MLP neurons of a small language model. Each row is named by its layer, matrix (gate and up: input weights) and neuron, and shows model dimensions 112-367. Each number is 128 + 24 x the weight over its row's rms, rounded and kept within 0 to 255. Numbers have three digits each. A neuron's up and down rows have the sign that makes its largest values positive.
After each neuron's rows, "fires in" lists the words (lower case) most often at its 100 highest values on Wikipedia text that the model never trained on.

L4.gate440:104145110126117099101108127148118111148164106130166125127141092084118145110162109115140128133130139066104144162138152129147113081136154121062108130121140106146157141090182126104134161117130151112144144093134134148142152124119127136103117116123135123129145140121159119118138129107118140111108115106133102107111125128175069079128107146122097134085163131126108123133062116136109113176145122089143113147109138125120113170145134119109096086136134138132097082113102148094118153130090100121138195132118133165174149093158120102158150118161154105127130141176108144129134141109124135129104173148168104168108080117176139155137116130106165151127099131155132129128130130153150118082146177112133121128140145138111097141160091167126149109121079139120124103130104154131133160140153108
L4.up440:165087136144105119132147093160136093112106143107126103108099114098136130127154141139146148183093190130159081101178115119127103162111140160109134167136133098137155109140135135132145160162124173121152144130143159094168123133139089144154112123157140110145147132112147139106134114110152123112106122107139112083108145109174108068090124153146137133149171147104115116115122141155110162162118118143142098106148129132150136167174168129125154096112153123131155141140124137119087175142121124165111182111143144189124123133134168124103132104137147132135163105142093138113155158116110096133140172134160114146136138090137142152103118138122094156140123135142092117155102125142173128148150129135134081108136141133119129115165075135101145104148133119143104145151117135074140142092106127
fires in: "two", "three", "women", "six", "for"

L3.gate231:081131092108126123096084158122118147174115141114105115171196140151176149141152155154163114143093112095168162135118145112150109104113127144079086114131146169126136149105141128149154122103124113103121135151155134120131130108121142100161107113129165125084108128117122153117098134146134131128140096179171119127126101077144138126127071111121131105074117125106128144128133133094121124115142090141118119117101156125154122147134091133133135120128152113117122158147127129167126129128141093108123125140079135116130151135060169136127118110152118193188112137131119116114149133138117121169098133151115121131102160140171127147132122132100161082158073106124111153144191132087103173124130167151117125135164101104085109181113097169133138146137141115131120132127115092093095124144161100
L3.up231:104160121066106154115131147134159159143135133157103120138143144134128174141097120132155136131163082112126084119166112175145114128132135147152133157154096152178104119118115112121146149076094116113095147106153110158120142149111125117123144152130116120121143137162125114101164093131144157150140141109164137130133114101116175137162157162114103184102124158117144139086170133089098164110142153136118099152144130137107125118124090157112067136115126143104135103159090173121157138097155135155132107118106111115079101111096138069115166166087134123138089128140148068098175138095135136102122124148147117097129107157147130168154141141116198167087139109128127144130153110126077134147162136074118130135103124118110136099094117083138127148087125166175147183128170089086143136116136132
fires in: "he", "also", "made", "signed", "played"

L3.gate908:099139113176092104137124152135153143120123127125151139105142124114088120154161092132164158145140101064105133140098131138142114135142129136092166118136149152127145128079115144123165112158135126085131195139108145141134090100105134120120105103116126111131132130126119125129076142148106159112126125088089113137135125128132106123139125134132155092117117118146138108138066081153147133120104160076145106146116049139096133106170120117120145102108090184123104105165113137136127121116113103122113126139136127120140145147203137154164121109129136085121126116137105172144125147181128115126154146132114131140119125144148142132164153095101133103104099109158122142079108126133108131051131132126124137141105124130100135134128121185150097130120111106129143137156144105150102167144093094
L3.up908:188131141138111126177101104140106161191154164133146127120148146111131128120126117174099095156116128105114126134131110158161140114110131192144161133138138122154117137104125120105138119161115154094147157108090158091084143114112175125160120124142121122152119124141145128113131132126112136097158151100101100131129177152137117125091114098150160128100155129122104139147073123104164126136127146114136112151122121157059121157159138105108117133142108150145137082144115099150104184150144148174151144152163166108097100145116129122153105116113165091133074073143143134160119147108117114166174148134134125170131143121149113119157116122134177127154110077145092168136129098130113113122132107160100132174074144102125127158120106170126112099126124135128181120097170152136118086148137153
fires in: "had", "he", "was", "is", "has", "not"

L3.gate284:117167144108114153146096145122124152126108110127090113112164121140199130083105120120113111110157121138099108140151128127127114106128089142168088121119091131150097124094137126174081126101144154139158109116129138099106136109127136138153130140092120112097112166097156122137108075076155123110121124155150083145115166165093164139129119122099098152094142128145161113119120130097082135101147173123121150155141160168121128125141128139109139139149115104147111119146095101108163146104120131138129066146102140062073124166053108118138159131156107194097127122140126146143106155174132130130129116121127122121096093096152152087102151119128161162097121104120136133175119141113089137168132125116130134147125167128115132117124128105097090077115128156121187162150102109074169118172132136
L3.up284:101110112119121150126119116124090116171119109126165125096149151120128126123122131109137124157161143121130105099159148128144122125109156168126149102167125085083090131126187119106123121114144128132140081111156118131161105100120152077134127136140201128127136089145111118123121160094091158101160126128116138127129111155097159132125131103145110138150097139131125146112114109114117119180131142137141122153096170139118151131150139112141107127125146124168151131115146127148120160103121157145108157128097104131149111101123123122114135139119113147137148123102165097174158128135110122121157126139114155124162084116127088144136125160145127133103107159112112142118095166110084123128112131065093127104131168111130057093100096099106097125152181166091121120133101127117055138104121113
fires in: "is", "was", "said"

L3.gate454:108139167143136147138138143129130123177181123119134146173149140183185113146107161148157109082126148140127113119121128121122127120131144154124116087110125071132098108145132135103066129138154117088137115176125129123153120091117085115165149069097192163125132107101147123141119083073100131129154100112123113167154116120132128123124140109173137118151120090110130140114140127139111129116117163157122112131114133118165143093134139139133087120125097166137147128131133135134155145105108149109118112094116141117130098104131159155084168151118149176132171130124130144125138119162098115170189074110115096090141089152128168166128158127156149098126146136095110146119115137135116084149144173101132120142117127114137098155166113108104117109156136195115116143138123122113143133140127108
L3.up454:087103136170156159143104140149140144116145095108123132103139130125148113098159118144165132125118125145139086117122133127127108097099114091124100137119120095186135150112100147150125098124159089136173111135183141123116128145085128099119123144129100103137106157135137135107174155145126108085140134081123138132145113196133129123189105139134156141135161109118166145143113169145120137166192158122163143133074113150098144138140113165126167099110139150116112146104110118085156130119141121156146065134147147096141127111157099123122134146142125109102105136118138138150122140155111084130114105139152136124125132164146146089084132121116101104117150109124131111104126160090130127151119108070136150094142122167089153114165173101120142121096122138114136110116107137099100160095138121
fires in: "was", "is", "released", "written", "as", "also"

L4.gate538:140129134141096147134131153085160130118123145162097130146149103104192148091129161077143125133149123130086140137118169148190146154139133124134161110135095121121112087133153123108099094139137129102148127119137143102109163139118133151114118129091164174120134153119132116141141088106073131130141105184108096086131157187120089176111113138085108151101131098159143114140097105108113130095141165089126147122086126122115100139116139157107141106144094117121107117094088167127154115143117097131146098114121138081114104142114104130142142171171147139163127130141100121158128145136138124097149105148128092127136114097108138180152141117149161140115098131117146139153101178143132112145129162094115099098135147144122098158187141126097105120137121120108147080135149145112134142184096118
L4.up538:120081149120145165130149098122146108123123150126132127145153136119124101153099139096162148151092170091130136102098154113153156106182120124143136153203118070115099136132203128159099105131107160147112135132163096098083163138153128149141129086109132145148172138102130122142118134105122115164130115136111109142102137128114133166159095138127134149112129132148157080150138093161112128121150102133118120140148126125125088171134135138092172134166154116105142127103151148131132144114117127112147121114124152098131134159120142137148133110147179119118147137155103134148122122127157124163135162124126096126068103128102153108086105119122142160139130139125110147109187064101123126115122137104099173117159166150132140094097208145150135154128124103136109139099107126136116108122145140
fires in: "as", "by"

L4.gate116:160132140146088168159150152181127149121230138133117153100110158097115115116129115107116092154148122125143144184122170116130138104119138135114114124115133109105127145076153147121144159133120091105128165113161139119119141073063123134117123161120092164136109093151143154138127108132117142080105112159109092114147117104148090130127131132119158140096124139146093132124093095134114151157126106073142147141103121148080079119147108132107087108145136114136115153157110180132154148113096127149109145142068127110118108076138115116130139143099154076150119144114108132151130137128150073114154121120161117084089115128167144155180146142115117106193136146135137113114114108165158131114126170106150084115122111144156071130109128121125123119110144138123102133160129136134136104148122126
L4.up116:152107179129124147165152107152121163168158163093127129110115170125136111156134133160071104205173124107148128113133137129130132120102156119151135108092097107141127148128141134100134117164136133112163123121116115077163167108143118142154131093125086152123164101125192143125127122127128115114099126126104112112174144133153117103099094098160177126146159114153129151084134105148164106118085139117150089099101147122112077131128116129124109109131175110170148155167119158120115169132117125119129126130119128114116125097150148139149126136070151095147159129116144121138112111098179105136195114155164131123131149136148175114126080137133095108115119086136068116111111101168135126145114122103133099138136086100146125122093134121086111135112148086124126161149115121143084076141095127
fires in: "was", "is", "were", "are", "being", "be"

L3.gate783:087109125121133103131144137147134115084151086138135157126126111100194196138131126155145164156133141139104081143103085153145126143118118127129123104131142136132131157108124112141144148103094124148112141123148136102138149131149132088111165156135094099195172185143155145210144140123147098095126098160117109080088126134131132104116103159147107106087143126116139116137140118143090121128105083157146065145110152134126120105131122153146123139095095112112117139062146125179133147183156149093105088156096097117091152128096107115122163153145130141110148111109097113116105157131145130117137174091173115121126080084134143151125127158145107112140148130135129135137110192117120099158157103108102099089140162152152124149126089105167113125129109119067139115118125113087143131153140139
L3.up783:190113127135141126149129103175122172135145143144111139110157149127154169113111120131116151090159109159098135141176165119158142148102115141136104095142097148105141105144115112151121086109128135166132091179133143120096140143132086107093137071103099157075114123155117123145157122097104125101136160118125120104172099121121120142115143143124126089092120135080115149067121113163133135104125130109147115085095140143134139169145113132096118141130105097115137140105095147165140125140140139157177129140125127081119164126103104165151148125128149149140131125124133130120111125165123105122116102158122136093095113140134110160141146088129131182130156152123135153157125154092147104163116087131119122078129178121098129107138185139113097103109161167142167105113166153089132127125101099
fires in: "as", "by", "or", "at"

L3.gate795:105117136106156160171133176103123126101133162115112097153128106133147125121148123154104150165140149115129118152110135134132153154166126106156157112135151114117120141133145114115138124118113111106159108124142162091126130085158124104099149136105105119151124132156128171136137118106162113120159093126101148089160133125115104093075168085121110108109142115147160142109112124124152120132136152110127121146090111135100167122121094123111163131112151133081079122099139154098159106159129088133136135099118130076156094126125122128148108155102107156154156128120121183116067141159157158164162123146126138104169091121096118140096125140121128157143136153068154155093109152148166111133186109189128118128127158168100164103120122150123121141126098139141127167137106085150118108125158119
L3.up795:088130154147122149121076129112130104127103115158107122155089140120129208157155110166115127130100121121139169100104168163133089134133166115107138083162137131102123126109116133132186126173120098119088144139131175100126104124107147152124128139168140135125105174119093086134146130089116115087079133100122123162112129110125084096163128108103110133130140121096094098118152124111115100175140145132170151151163132144113117121126142130116131154141099106139101163098092174157115108138177139145156093126076143125123120112077138153107155120086124124129103104085130136120161142110146096127117126137125111158115153152170084164158118121105155109122139107192134109125142156121113147169116098096142111109103104124150133087143094153088147126139140125154118135143135164130125114154133129
fires in: "al", "el", "du", "del"

L3.gate217:138165135175123121124155146119186103149104117133086090154172169132141149205084156151095085108174087117164148147146121136155139141116158133107098103141130156081134078148107108153151121127107161118124105140158129109115102150126162094097117123118073116126131131156173162139134176086105147130099133114107133081130106158094180124106105111151129096161163139114084127124141139097125145095098107147105153170112150159161127107089083116116126135109112109104138111091077108138152125162151144120134104168142083111125153143128138103082139144140115099123124114136156116158122151116131126095103091141143138120131121136105162159084120136100124100122088113119122138144162146082117169127141138113176111138164176132109085092145124154110139189156143119174158149120143123128146139168119070
L3.up217:166150125150171100168126130151148111163181068162096101107214086136115125126110121135156183104136108099087089155186145133078155133111146124124144124129114132128093118140112106117082136112148096123120110091183132095138175086143120102130116134118150165120149144173130115172131073167086154154144176122113173119132129103118151120120149129135144095122123125139155128118119152153180151120092127109087082139136149148114127079110105106133103129138108111132132171136108124141154132114131102088104134097108133104106080102120144126125095145131142120132101122114147173172212148119093147121134116120151129138117122158123148109164135131123166125138096133173161141164131090109094121144149153094128115127166126170124096143124136081147086154083143147118107107142165165128132152135106126
fires in: "0", "1"

L3.gate671:124135100119097182103072129150116126128159097119119159141111129085161127081138102120155162091119148157127132172142103098160144079114120139108143132133134096114093145121145160154154132143126134127145179070118129125115129132145100148123087133144144143111117124131095125123129116131140127152136156118142133105112131116142082129161128158122096158126121123078129136123113122139158146158122135125161112101131140159120152115159181123085141127088100139152101101103107140132164124144124097131107137108130122147120116105130124123102168107143181169150097155155128098126157104151159130114095116148127075102052130129153115145106113113148154141140142113118153141146113124178147097116087105161103100106127158089115098166154109145129096085136119173102067120136132124099131109143089126
L3.up671:118112088120134150124115182122127113134098118140119151153104126109161141096122130144160153112127107136130123139145108095144134084106137140123150120133161080142107148116152144155157131141115151147161191098093097106130119177135101124142094152129120107108117121161141125107154136123125139178135117125122149090156129142151095118153147159106116126139132127133141127089098112151167172176106145134129114100152110182105178073162168140118155121098121144155113119117129117129143128136158126119125129117150127152149085139113121156113151110129158167181089136132097149128102112105136137111109101119128126123090143108162120126098099131137108179092143117119131122126128114168154106146111073150093116123144137092146089132157103111097112096142162176102088154123118133135141121124102141
fires in: "three", "four", "two", "five", "eight", "six"

L4.gate598:124150149115095144122101119144165176092138167178136129089173120109147106175130092122126136145111095116103111151165132150140118129128149143091130108099120163130098167117186108149121104096127114099173100125130140152095117082137142114148098126135146142088131141089163162120143114122179146118150153110178164135164100122105086143144125145102153100142143124145158153126119108125155160126123156068105128103095156128131112161097086121118121119112140121124131131113137098169124103085108095096140087143121076095108134149103121137134118130097168160164118137164120085138171148153112125176131117116169105105131137133130159190145185121111145106127145087133126164127153154155162118116158133156140114134151141128121081177112125111111143093131130097101075140113131176093108128176104106
L4.up598:131086113072125141157121068055165128170134173141112178123163101106115122116122165126128111142128147146045087134137132094117106109158152162142145145130163128139152142102115077131153109159102131166115131133118169121139120082095140114112114149143153150123172143176162147132138114129153175123116120101119112116113136082108101119165087113091118162122146112120155115109103132112159126149129135147114167141107098160124086137074117090137120131116148133133114094136116089179103145158143130168125109143109103122114121137129120128136114145105120124150112110155150111120144184151132119126124173112115173130161146090133119172145119087113131128132100124122110123141179139129125139088106110097126123120157129137125159175116162123107123121128133112143143110108143128090136121146165126
fires in: "as"